config = dict(
    head_dim=64,
    norm='layernorm',
    init_std_up=0.0256,
    warmup_steps=200,
    seq_len=768,
)
MLP neurons of a small language model. Each row is named by its layer, matrix (up: input weights; down: output weights) and neuron, and shows model dimensions 144-271. Each number is 128 + 32 x the weight over its row's rms, rounded and kept within 0 to 255. Numbers have three digits each.
After each neuron's rows, "fires in" lists the words (lower case) most often at its 100 highest values on Wikipedia text that the model never trained on.

L2.up1260:092132116117166108063130091082121070156134129169193154157080135127155087117170122111093159126149100143192116141099115105137127150165132130117105138084160094133109093165175131165159165058080128132145145091105182137140101103141070121190077062171092131131139111074106104112085079201125136121147111075135071197126143139119171085092129164119198140129107141060113100106200168138170109137147
L2.down1260:119192125117164131132126098147160103107087114114035105091193139147110124166132161102115105114170141100051132112111146129142154094157180179152128047146126140114114025147093128106087113130169116071106097118122114147149111156140152142139178114126134139116145122123134094070131167043118174138145118061083169114197160123169108120103207161143113146219081151180104153134038143114148115138152
fires in: "which", "were", "itself", "it"

L2.up760:121174089123085151206118168084152050099098124190106184130109158133119131118176088118095167152119108124100150163122130151160132119088193146137100111140113139104112139102154101116166108109099174080113148109150141063143143158110131151144079135101094128110171156085158134111126130114151208056129077192086113103119099120171167146117152111107120094162116140103126118151136149130130176106092
L2.down760:164127164095113114066126109138149179110181185128162105196178106146137171178115147176168084098122148154104079131125123066130123100145098072115164103134154132133157149055147124164127144111115150069104098121117182106162159166128130121127131127117164104166078139104070133183170131098072177088086136169181070093174124125127123091118114101128166129144123133109101091136108129121161156126097
fires in: "all", "list"

L2.up847:145137074169151100138122123163104127136103177133132147144118127129123161075134118121150138035143130149130135142105157094115068134091157197146100058144142126088144129111050126183101142152112149149169151070124142136117107139083106162093113121131097157175144152108103164173164117088165105145136121159135165088111090142174136134115143115084105183146075103167130111121143166104070159132154
L2.down847:169133153141116130165125160118106077109181079135097125130130148079109136114130135132093166139096128164118121102153131101147164114121099135168184140156077156115168163152175128084090055110065076108107122146135122181144117203115096142159173125031140130093188138065127140086122136167119110111161128108145060132112123169148158169113160107089118078129171100116190093063071121108167121117103
fires in: "that", "it", "who"

L2.up1006:140126061095120100105072106177138085123131131113160122131107171196090148151079112088115070141122148141110154116203201132156114135103148152133091157192126138126104180082100178137162169126138134135158135149103100124157158113146126094159130149108119128125137112136102141177100183122144139152116157114142071105010138170127125129180091118055172166137153098153163117146076155111080120109099
L2.down1006:140037056092162088158186197133159135111126139142073159122123089131110114133162169113166159122093145115127127112132159121134118127095111135155160117132091167147152169082176149186135122124080105092161117125107118090109146127182101089094147098099119104158080188164123136178113153184117077150106132134143159145116070165147145103109076111087119099136142101085037108132087085158154165150166
fires in: "there", "work", "greenberg", "wear", "today"

L2.up412:142154163113125119067159098083202139164195090133118121125079111167201170110118108126109155149171121092115175046155152134108134121138100125093192125145067099080114182108130127153131123123122166115120152145129140124166123138107125170104104071142119137116168108150126156134122120145112171149130155096117150108058121139099113151069157193111128135127164121115165102128130087103082076128147
L2.down412:094106191163127157146103150127136078134101127136058123171072092126056110163168126074149155140107105121127151255152154128152116142100126086165134086105132155145078121128074146136120147140129130140055122109101117131168147109081176134073127192087111152211108155193116148154148121126099156100127114120105147150111133113122182119108044096158157095136100155101080146119161191101072148091146
fires in: "won", "year", "party", "committee", "union"

L2.up1157:142140095155098147141166072125077134182167169098153102161131154073167140079140198114153058128142153102175115110069081094119118145124143128125116156193104124187180099104129150154173125111182118113108106121164129109131146104123065220115139147139143146103145082066100153147113111130099108150125145109139153128184147102092123116108096058122147141139121206148082100137150120133104175118119
L2.down1157:105141056139148130093140102122113145133139155103169137108115139190145098052149079105110125129114094143127174123146143105097096064166136106092139110065146078136096169162107106131113199135141208144128173142128112119059174153145100072117148126081124107145169104134126125117125144182146101088095106160168092152108167130129104178128166151099041136133117136078134173153199151109201083093102
fires in: "career", "move", "gls", "place"

L2.up677:026093056172095135101072104138152147167108100109183111171094161196133089133137115181117134198153125082170184106126099162140089118104154117164121111043079162118093175076104147137125107111200169139131109102102121133127135142123161168145141120128119135080115142155086111073073114169039147136088084123072168113155098142148124087165112081169101140147110100157100129168122152180093085103153
L2.down677:151123183091164116168096131108107100074167098169075118171096138120106180106129157065096086060130155106090117178093134105142129109091068150118112155090119113162125092151125086120149144131109150084152140136139093102186041170122074174106095119157109117178169138073134104090157101097163134131165141178114175134067124110081096179143233074159079153100140112101096136080101164119089136154114
fires in: "50", "40", "60", "20", "70", "35"

L2.up518:108122158109119147137117131184182195147091097110169165157134118169115098168149089135125169116081174117079100154171127166079132106165134171105167191130162143131094132180102134075145087087084143161097075100108170132202181108131063082129084159116068111101144161149089154115162114176100086091128122161138177137100100178121122170145082153178200127126166136130119156157112091154132097141124
L2.down518:122152116135172099102131144111058139135115121132098133071148097190138114172137166124077089114184195167184144071194186153133133112122151152104141097099011126166129148103154077112129113122071112154169081117106118106133164089127166128144112105141067115111110161126139105128123142146108074113108088082097136148142155121093138126157106152142168132145155137108136131144154104106208098080121
fires in: "japanese", "japan", "bangladesh"

L2.up1200:145117107162108151069114109197212122095159064152144144106126131168112113106103142158097106048148163148111121137118102066118146106182114118151125115112135199147136144188112067128163137111121098099124100186164084120149094087054075132103098148160142128154141140155102159240144155104091168128186119071143141106122180126168056137068105119135158123118137101175079151153138116127147129110119
L2.down1200:121134126096112106136103112098140167113114149109161152132159138109116206087151149092174118112131107106083163107087150119110106060124193145141149160105131136190176127138100132132184134194156151189103123079179098159133151064113155134126084057116176096055132087086044091154179097121096074145104158076055084105114107143122150065157081088084075153140174130094127132093122124154109107144115
fires in: "season", "won", "team", "college", "finish", "stadium"

L2.up802:146185121181155093134121113145111098133129118080132166114094089123146092101123129186112068100104158090114174192134114171160100166146154119123136142180121115091122097160130149095111120133084120131164138125203157131131152132144115120116141152198135134140075098140131124184110107138079099132140119108158118157163139124079102111126125147137047130202098116138129111113161117136109120111056
L2.down802:117069068158123160172141134161071108064103146109115159145111193150120141196111084155157118166186135102145142147080168127098117132113118155107159122099121093167116165125146107154119151113109118143083138142109063138119129103093142152098164171055072154058144103088126071145129156161164131156157122132102234216111106145102118148085152168103142130129103120073154174125092146126100159190155
fires in: "the"

L2.up171:176129152145059106100114075138098085151117172161105133199115183113114132146169147147104160081170111120110165120130150113084072119098114187109125162069169116143158077139120103183168123146115159117092123138125111120172153079116077155129109142123119194095101081116185108090095126131125145097131089152140157158112066126136155132058139118197107109085197112124102161123128205100098171143108
L2.down171:114126150112131172113161142113174111167119069152130095078081119119135137155114075119127126125101169184107123098172196099093102090118090170142148117164064118142152102108146094179157122101125080143135048083089156146145157081139168081080104079135223125125186162158128137108116165152141148080126136084047105120188139125111116169164126121116145117137103137155131138140135167204165084138120
fires in: "president", "married", "director", "born", "student", "wife"

L2.up724:108167182114137057082195167185101119146115108083213118124153196097190143156114125141122102071075128145145155115092121138100117157121139121132126131162089140150185112105107107137165092105100117075100151144108141093098112101185124112175189058158141106053111111098159138171122156126121110109075095127166140166156173148118195096084121126076113130114212086200133115109113127114153085191053
L2.down724:144159160208080119125128099071171142156086134099061143081150076143093115125146091127165164144148177115138141178159176172140132141142136157127121169088114103100134143071123136100059145125128139166134175074120077101076083128099133106114146169138093143156110165158153136146159110118105129109177122126105169188123097109146160102141201101097139084139143085086121142101113100119089121103115
fires in: "its", "her", "the", "london", "studied"

L4.up1082:159155158137145126038150109072147142154081164110169171098123159158171130111122121130124100080135105120164107122117140163149132085135178109110130122106151156123116132098098148118149116115149171101111125073070098124154145090127104129112095179168158107142109086115088105173148091077132160122116141121087092116121138090122142073134086204158109168083117110182185091122099112195149151152091
L4.down1082:076131093154116061142102180102129062107165105133101094162133120130136101184145119132168142162133111118148083127093165120145086144136115090137122170113097111130116168085155177164152119142123118165195097109113076121096110152117167096113212169172132164107183114072113164153169165067082078137157113095190131137144185163129112130120172094106061149174089127075078120162092129107141172125113
fires in: "men", "women", "workers", "killed", "children", "members"

L2.up842:092138108098151124174129105107126075094157165172126167168106166133132131152134144092099154136071126153113120106138137103117157109176168135127130132051118136153129090139132051141167131138081154063107117126038074114161116172139157109116112161151180127154116113150116111095123117116151120113106136052067165033157103071095163104125179101163120106122142207161170108101132087131131147098152
L2.down842:130131156127161179097110140083083166197116076110147142136139124144107117163178204165183024182137138124155100110088157160128159151108106172139168144097089114150130141110097134122101157108152145169057155117138136125094094066068176147141152144139107163100108113106127154166179127184125137124172133122125135146126124107119115123070129183171086139134106153122106161137097171129075094074121
fires in: "1", "loan", "q"

L2.up934:167158166186150071125119183072200166129130143170072131116117054107089136129145178125180137147146173094184204110115123124167108105131122108121101134126118094142126146177135087141097090063167104145119094125180068143089125139165110138175097125127199126128176143188117180188099137112100137137149063097115145113150159088140105099152170141125123139125123143116069068130110142155132182112130
L2.down934:189140116074209101098153109150058112131166112094173106166107099165179079148098111139143137131123141134166142073117130083085125077076109092141092145119165085123086092074209141114093135104059079100133133143124134123109198141074115124125138180096139137128113108085130076129111105134177123111101094130173099159129109196142150151141102111060119109153125162136152133202167080116115137136064
fires in: "first", "1", "km", "km2", "second"

L4.up1156:143139156081203090213108091180131129100158083132053114090114107083146129115092144102150127120094116163132103172147152065116133097098101155098143141163138136109138125163102125097153159158116151148106187144131110148176112168154114134113112119111100134144173128170124061166162111117104137141072042083094088082065169105150124157131118115139126120158128109174091109081192163159135122155183
L4.down1156:145133118170129161101167161123122165105113176150103121075155104099068123147127118136145145166093131142114128147158091159138077137121165081137119057115084066199165110100157099109141156165151121084129150147064167132121108075165136140107143094109124100078118160120085254105150143121059110174100156185130118134155138155188157166147169171141135101092113144165121064099074138186129128149135
fires in: "when", "after", "who", "where", "while", "by"

L4.up412:138149104116134156127137152154127159062129120127104125154169158133111211120112142163077121156065151215174094095114145091165158134163106116058121075107108195135135080107133125139078114160124108121081094138114141117130156170096115109100157127146052171117120112133163122092149160138106119089065099088127105184084127161121124133115146168140208120132088116162174149065167123146115156092138
L4.down412:101141120133109077078130156113113105110087162138083098084106143085209086089108116128162171122169152151121145104154169162083133164140161133093085146212116155087092181139133091110169140119133108117133081159127099118143054053158142131155117142168129159150153145109108114194112110142135092152147175177104146134211169126157130126168114082133170139147151093093069120143165144142124111207169
fires in: "e", "wwe", "eino", "aze", "female"

L2.up1005:108150154096108089123143100107172106194181066087157099141100122103079156115109104083124135150087168183122143119119177135161099102160105146164170176092180164138168113103136142106106098102100149132098137140146150136193106103112105171135175084180153091090143204063113098151037085159100136125144093139158085079165114125150120078086127128089123113160118077177146144158089099134154095140109
L2.down1005:206114137145105124156141121165175114150144120083079120106077153131137138123131158156105152045164131167182100142126073148176176178122144177178114093176097083123089111109112180139205121169133104164147115129123142123139135156073120135114080120158137098166078124111129112089176120128157147122083115108093130085079108099119140153109066102089110092172081206170050153106073116181110127122116
fires in: "has", "can"

L2.up1057:125127141103116139154144078125086145111104130104163120084099131130115142103148144119160126146098094130092132081157144179144093134122091161084133112059169151083145070161108101158160136119072201137151129163123088140072139134140081093120136095179103140134155108078103089161145152102086110140108173136104160183117101142111108170161110068114124124123149205099101155149127111124140142160142
L2.down1057:158131177172156139105113127093216156094132128138119186115128170141152112210132118118109161130084126156039129129093122085150105116120099092055112169097197118166132105135151097153097101199180145178110132156100189139158116109130187115095135133195153178143138201153097166130121121133106120157110118118155114128119087163136141127127151123140151052151101073102087043115197122178118087072142
fires in: "coach", "president", "director", "captain", "chairman"

L4.up925:110082116164088196098164120142157117133084192071159152173096156139113103106180131137159225126126088126112131082134107105103145163174121145123141124111070150155141086177155081115174188124106152107113071114112114124140119142128128098152154198111095166140144125090116160135124102107104171119131083141134077162140149159114136142117185168158163105158123141069134116186115140138075121130111
L4.down925:128157124060108154108133174147146116049150090129129125185138103119107149162123141157106123110100119096123120103177147200087105096136159122131145118119157146153175071096101116162086120174093091095126133120062055159144092126052128183118161147131153115088118202119104094122102155144102173157124118133105110092117113138133139093089120096087172081177059164088077111144188136064087136140212
fires in: "an", "it", "team", "company", "which"

L2.up1176:130136104176107128068113116113141167049144107186132144111164160109195126121081175135170136069113194120107088112134111145126120116110114108116122103098089136191118144186103122169095148127151106155086133096094156115152105163107118123100117107110121131087167095155153082117144141126158110152108087133120069089102111111099068153117142167137108196162095083158096099155122181185114165164123
L2.down1176:158147189119056106067176130125135010129106166084112133111137169167098137139130152096112145137108117131118121158085180051157102145168116164135090136044161121137087138146144133096131163100117138079149111144169181155139085135143155076158147197110103123094121107122109077136119109136132127119189159104140137104110152107128095066128145149115146128109120149099171185117142144117121098159146
fires in: "m", "wwe", "e", "madrassas"

L2.up1129:174174116088163110122125125142211091117132138076078073107136187100081141126109151173126199142130138148150051117144159093138135120167103166156184105089167168149157138134172173102114083129124167110120108116175175174121070167138114104129150139150085071143096164105105090112107098168164115133092132153132150161123120116145097145133155072086104111171168168038062115159154181133121166113156
L2.down1129:088150101089165123129175072177089141109079158106129151106205098137132099106123147062113086153034124172090163150115132102172115143095127083142120169119130127134157100088098173184089125152153089129140122139082106180154159105109162147159106093178118120143142060104088103151105121095141119063120143131101095095196086147127137109093174198146193102097167153126134143028120155152148091089117
fires in: "which", "only", "most", "also", "additionally"

L2.up405:170172125129165129154115143135217079140061137157148130148184155133107124148064097108077193154117115124122106138126150120131085124140112115131144081076143143147125125117105210053209132147130112091175122134094123106109105135099115092203078094142105092118111099141170090109091138134089108104096113088163176116159098134106111158174059120171116169145145110145097122128157065107129142122074
L2.down405:109206128085146137117089134116135088170124117074130089150047118115114150151145185141130094073161158174090109098145056167096077091111119158117100168180193119129084160038147088092136107142105132132157138146184075128074085102115119185115152149145086143144155120094098150125152121177108106130113184167159122147138146080137142139087131089162111132087061088124135157148114159139106205131117
fires in: "american", "german", "000", "paris", "munich", "angeles"

L2.up464:130138156137151101058138134105159088102123104130150132178194119168089109126115094096078144083100115154113091129074181072095114096132153092201081147099167119114121090130146112190128120090122101128097163139127095117109128146113087106070159117157103166142176106080145098162094178182162105111127138146092171089179145122175123160138107116134121130115106098126100084099184159198120107144143
L2.down464:140146128107136139111147108094105133138167123096143151116091146090117111100135166111142062148126074138142121119090146160173163107136147165081150138159095110121069170137149066150119099163158128128141154115141116203173077145092152071137160129175162175108094109107153116117122111156114153106127125175153060073079152157127165161094153138146144109153139144149132158117088084156072098148136
fires in: "who", "that", "rest", "mm", "best"

L2.up980:127098132170121181059126161121123121097115147120143135103181130113157143161108111158089090161112090085094080160139113188143132107163066170175120171128120138189122085137164100171147130154164129122164085100080125089125128072118113136080150154113158174103132169154135080092139152156107096152110149197136130133152118051159140177107152104115179114166149147142037097123073074094136162090135
L2.down980:050110115126196122139151163209150113096094138080134151112144102112132147112088133120104074143098119129159200126094113084158101118112103169114124160117120100105134141112102114078087114149101143128126136138163092124122180175105145104100075150158094140150051135084133193173145113134139220124131110103119153119072095146059101132094105104192126105138134124058137169127110156168059174161108
fires in: "i", "career", "university"

L2.up214:143126122188134150093109121140090113210162117107101146098107094149147147091081079139106118164128129091113129152183153043158122149131118112150133131134113132108126165086052070092148150072139158115136141110102063115180129115124116096156110040143151105060167114151120100161120145111121069166183191147128132092153200080145186079122085114143130095168157072175181166182113128062139087143082
L2.down214:054139107096108130147090129130143110096114151117134120089159138166095150163199148116095089107164123112132147083122106165100140120156125131110135095150095096164171187124130172092159096099093115133144113148118109170116183123134117109171091201095119083160126159106127118169121163174090148135090129140088139115101189115111136105105166111178166096119088113162097126100095153151074139142117
fires in: "had", "format", "contest"

L4.up118:141157105147139072163105111103109105102129153136132125167140127083067141086109124096166104116144119120141086153164062064133097187113166125095098160206148111147131120170132130138135107147117100143144098091141084113109144165126061164142173179108102164100174126109184121159153188101165138164175120147107129101162148084128160190144208155156104077136159056077151097128121170134125095051123
L4.down118:137110155135080139104144085101119137155164097208111126106143143158116046098126168071064143170156104116179178078199082141105199170170092109175141163148126146090120113090135138087117134172152152091143121105108116120124103099126129131124147140113089111115161159198131208074053142078129108167174103129172127150101139140117118134124153192099149144200131152138187168087152064039123164116130
fires in: "that", "album", "which", "music", "billboard"

L2.up187:151135097135128182120125089193124125112116109104088097159137156092145088165134157146139185180107111128101072104121127071166210155133153156114149131122142101117184087162050142155049135099141144162082102103138172131105127158105077176080084123151162168119161083139101173184150107129083128106164090154119093112103169134087161149135090104124083105181197112159064193141108112122072102054141
L2.down187:139151130101100093182173099075100122106145137142084112181082162152141089144085100100142172129114193128128196121136082134109104118121140130124126080151094175091114099100219128125141142242171120060101180165101142110168126157104159101131141113064122155096133105137123130087170156088112115139092160143053162120165124107141059190168147091130178170133094154121121125088144130165133121121125
fires in: "version", "museum", "species", "kor", "episode", "player"

L4.up137:075094143185139121129134094113094161144089126095124094125129112124154187196055153070137121131081092170097173122172119152101122122095104154096152172145137134102184113161153151130140140083070150141104085124167092138181119112140131158135126145124084164117108143117096145114122111168129112123081120131159145128164129105088112144120122138066137092125199081140083154128197157088127084187141
L4.down137:118174129175117093142104160105094141125141162085135104203135107136155145138177125125108114152133127104148116072155133129055214076131136133122107084160133142169082207142120144071094161133104062193149123098009141153087057124113110147137106167120092125096070105144188081136110129173152118143102124126140171115159121115139063077167106142114143118149109079124135131148134123134149095150174
fires in: "was", "being", "he"

L2.up544:137159068177137147110163125135102156137103071080121156127182188144146120126134125126120191090089166118131142166151039101103107110076088115116134149094071156144087141132178115179117184186161091143119167129114139065154123097115123141085108062148089102095101135120109107101126066111148130079103077106160153135087151176107142157190151130099161175138107136163124150134154087095134116134151
L2.down544:194149188087134137108107201157160106123119185145110163163192142131130134111130123100155129163064172148142153159065199186124129131136133159112120072147108143152172089108127087102126080090093153090099105116115126101131156095128104112146145153101162069114131117074122066096113088228127127134116139101164136096134185076179108110178074134208123121136091037078138132096122096218133120152162
fires in: "japanese", "chinese", "danish", "denied"

L2.up597:171136141166086145135151191155165179108143123113171111135120107132118229055105130161115121167153146151037157119163082160215137103166104077142145082092136158105121121179135124148129081126178134118124113089141047079166131113121060167120136170162166125179167130129143120095166072134126059079098126133149106097140095114120164143162138105099134116134100080116059093124135169114117147145139
L2.down597:115133089141160090137129117183097157145101086111132155072119115159194160146069093083112102135169133157120125168122147128097173135102144157138143102116090123143062139142128071109149097079085095123167164104159248126126087095171115098139079115065102171128136104164159158124148130157110104105138142093102181143063129113110146094140105130116086105078127095123119117108107119169165178114118
fires in: "has", "been", "well", "like", "include"

L2.up1148:142117092136077164122103161142119064084082154152156133151110205079168124121070086149111113122035152133155157135073072196128123128120156157089123130173160106153104140104183137077159174156090133164152125098147187143158103122149187138073155088134068123145136210084106144119119143187097138157127142140167030177151145121106102100092156129122133166107117104162089122157150087129166143123089
L2.down1148:165133105091151154106106129174114128197085141080099176132158099125124105147129160130147126143117185102148138144191164105127168118111166126102189181121106140116161158117129099133130165108097077084008109077131118158119147138067121128157062127134080096083112099133077150107123087063125127152092099160145143178162108131115103103075160165154070109188105135070121118113141156112200155099171
fires in: "its", "her", "europe"

L2.up527:157100168086117120121113155182137164159125101154069131190067181123115120110080077099186137121116105116144150132164110090125079081156141136166138090121139059053148175109127141119101131129151179116096091126128100111208105097133102090116113146119168124097126148078158105169111106196136120118175186160111150131175105120106138172141132106099095110106108124095062113128163140109179125170137
L2.down527:076171090156141119117195076098116142085114068080114129135124141136170173150142168114089122115196083139177150133125167168136142132094093113173138118118110152175113093126136091105170157179112096103113156111158128135128075108167120133159164159117122134140168168152128133079122121134166106156073166147076109135116178172154120093133080082105135113085125154168181105138094107123103102120076
fires in: "not", "previously", "still", "currently", "announced", "also"

L2.up830:146115144073145123209148158081119106096114153167126166122098095158133111176105124151115088130109149099086115126147136103092162112126111124146118147145166130138186108044074124114104119165124097178091136133175097123130139127113145066144086173099150121143155093168142131101129125117114085072130112093096143103168156147088164087060055047165148072172096119122119124139115117067187145130107
L2.down830:099136153160137102154123077107189136161100126116140119123113120066160151175100148129137153136168175087182110058147144052125089134103089111178099067167133053058128086182143178122122127143144150172107110135091131130081166149096118180162139143146143146168105121061135106153212133124136064166128117127202133106118087133135132107094165126114106113076157142178128096104174161185082180091137
fires in: "can", "may", "will", "must", "could"

L2.up741:182152165170201111192140166133099140076162136142091082080129095144162091092105117133125070102141105138110114094109101134133100113078084079092113147081125117119167085139142122145127141133095098118187178110157157163134115127159116084152104101140106167153075176102120106128133127174158146081142058098063166126126151141108138112156102101129070075096128097117123120150091110078122108130134
L2.down741:141111140148056145160118103122076205183116135121113142153072102111188155127119184108165115112157165126106158148173112114164131106097133156099183148074115158128120157152127152100152121114083166058108100087140176102128086135121136154094126139152109153135203126110127148086083130071114147173146127150176103145157161132093118144157181145141163156064107053113176124104144112168192124096064
fires in: "by", "with", "after", "against", "without"

L2.up1121:148143124176079153134130208109123067100185130132141143107064068129114114184096112112128141145129117106142075158136116112145151055137083160095060110151098165161158127114096176098195159124122116094108125126127119188118174145140162118108154148071097110098084049068166176080101149090110121124119142106127121095127081095117103081130142117124092088098135078124100178164131159123146137132113
L2.down1121:105116145122104072159136112155184141121126077123161158108174102104090103087217120055126094066198150147132141136170171037140171126159064084158075149061131070086059132062160165173166095147134106147161121122170103185095138130112100154178053151168129118155163152183139119133114107151125147173162086097111094152097179145076132088152155132114155085101153182160120168100171075218072078102161
fires in: "would", "may", "will", "could", "must", "cannot"

L2.up1024:118138099189119106126121067095102115196125164148166159188113084181128108117125110140078158136119158171113138162097095126112046105087139141137091141159132148120121145139108116162126169141138173137126168129163134105118120114149146206068149135165068082134112087050059149101127127201085066171154129181138092128098104121093154162135149130096188202162090108137158127150091152151136142103163
L2.down1024:222113131061116086125101170127158122132163087121130175096175141124177135132123171131080094088144171126090143140164155088144137169191118147118150017141128089140123158059095117157151144088095144092139127149072079120151121141173130156115176139120062143093144131157174138157131126044168138094119136082174199108134109156142115199160162130132160100120120111143126117129167127096202135105144
fires in: "them", "they", "this", "you"

L2.up161:068099125092152117129154119107121144142148139094174110112190092131155114133104112077173110154133074117103156161116163147133087118166130144115098155166093141133073132078106186118106125181116116157125124149126169150182168156140129149149102100143034155155169165140092109195151134122136124145157055084152129108132130133124128061069139152100143163106070096094118142076141124130095144104167
L2.down161:166108167127136095100140171071063119122042088139126155121118121148164145126157180155169102140098098153133122065153156139106126134034087144155160056151109110134139107190132151127135120132194122086085098103094126119151106135146150177137160177094132105120166116121176139108165197174113127081127111112128128123161156168144116137139143076136138118160182192122203182065131104196085135159163
fires in: "as", "most", "once", "remained", "fully", "askins"

L4.up984:193161093128118133101148154149156117153072098142097096119155089133095091179164133124172134118114178151091086069121141116132142094131160147180146181177119142119170174169152134131186127132167111158134099146157170149116090183136201045099127172107161083087145199157096116153149120079103100125179122191190116130100196100110152096148159143099172089180113052101137068150150068074154138146099
L4.down984:144125159123114096140075129125066103078193138130192135124139092083086171104091067106132079162158131051140128125083105071072129155105128170190096139122155152110111131113161213137085154100107140188138118122132097122166140174080109086211101135115121115085124135120123168103111143163112113126163121149152174187101076115126116156143127095121135121119100124075156115143144132104173166105133
fires in: "his", "her", "paul", "he"

L2.up362:120095135079182117177079113148156123172126139123106109179114213179102163135101101103095130180167105138159122112185141161147164141160079111106144123149148190134085119179097136144171162158098167103098105091096118105123153114086103098165088125155073097125137137130125136074125110155129135162148048121119071092185166088186128151138115098103119178098095124180154158131152085141143087067129
L2.down362:057139070063112128142159192092134107166169133065131163113114115146101147176128164121161140101075158157130174138074130149169098169088143128115121108109147088116189148120169122141108084124191118157134151141115119143153106147146094064069111146080130168159141126145183128213090146149088123122116122101126186112087139177153172070096138130126071153128145149169079081136087099101143185116165
fires in: "united", "can"

L2.up631:178081165119134167155087129171092085138152068134160112118152097119114135126103205061149185076163119129079124182117144122137167099117040101159108178098110132121178127160088124107115137168162126152141152122134108157167132155129119112134140043075124151120078191168162071134140102117111155110124124181108143093123127115117168149127096175110165183131162146138134084139085138100159141132151
L2.down631:149172088089141111159142149144150098088116183121103138108093154130125141101089103120138082122121162119100178112129077101157105132122178175095121162146155146096087042135149122137120105107148083109114109098154130125138162147158146163133119109161165149099140090130136117134071131187100082138136155145133106161096084100164127119133133107094196175204083156124209101188129105223167124118168
fires in: "after", "when", "led", "helped", "against", "response"

L2.up98:129170089160183115092181132080142121179166102126182150057103126125137141075103129165106117124092164125150107126181164147173103133124105157111109144118080136134110089112117088190152125127159162116067173082125089122105143120200162197157166128136078138151082141116134140119119081101083116098128134080153142115105158128138152106100182162102167150191069106132184134165127147139078120128143
L2.down98:099110108132077086132132132153106167154100127115067137101195136130129090135124111107179145098139104136126117095155166155116144142158123127116209063132158144171110117135084215123149133078133137123060110145117135140111097089108074131085124132102170134154131074143173140134172139199148154055158132151170117183084144121141175190130110147113147131165135093124110116149138161138130128140094
fires in: "a", "having", "started", "active", "making", "years"

L2.up1152:153132118111150122130102104139158108112154179074129095075149119135089115109133138115170114104179141090081226148174102154112185188165058122135125097147098145094140158157118125074119075186131090140143179115079108127100121147172148143175153137172155143156160110101081116137150144143109138167148113088185117113065122155117137185090150105151087127140108144077147159183202137124141169128134
L2.down1152:144133161126166133116191132148099173106110124110114146174092187099150152147118155126134152107134124129098145149159181106134094130119165112119134171064127117174177076143164121175165124122121147076140091122190159145148155174084139139073154205111151135069144174146097145158062091143144147186069155182094149143136155116149095153150122110087180121141110141174113122147149099087080142105130
fires in: "by"

L4.up1222:100137149087196152193099158129127161085082086106101098123144152096164176053128131154158165126153107153084090143126099143185131133101114136149137137108153105178170117187109119116135080097112103091149136135139095123152137085048114148212091127095060127211156082074054121132178117173106159101130095157101092114102133127185105110172093143153100162140151169066155125097123135131083188135114
L4.down1222:165149142094099115127134099115181111149087175135220083130166147152173057149100100098149154187133162194091140169153136145157121122153126133120130163182175156126043089066093153126103169150115106089155178154087105146059174181179175124102112110070111084101157101162127167087165133075149115091061141103124142106145104110118130083105117096132131115097111125144135114124123155117118149122120
fires in: "most", "other", "many", "only"

L2.up591:090156139169160091111118114113105121114167057122194147124144156093108098180091112135084105143130191122118151090182085115202032186158132112118112161123115123136109055111063212113088124088150093104156141179147110148118108106116136178155136089083128139105116136129164108127111096167154137122161163118189127163155159146080169101099154161138139090173117132030208140127130213167119077096133
L2.down591:069130092109157108188120132110121145118085177139079130151165167074166091163069100160134166086158165174124165131060144139079168117116125202113090151064120123103138191144132120139162165125125083131107097123138085119191126123125157186115167100141086145182120148126141112102082124098115148106089109094051182186131152148085131185163125156143124142106113106169131094170177103047180138241138
fires in: "was", "had"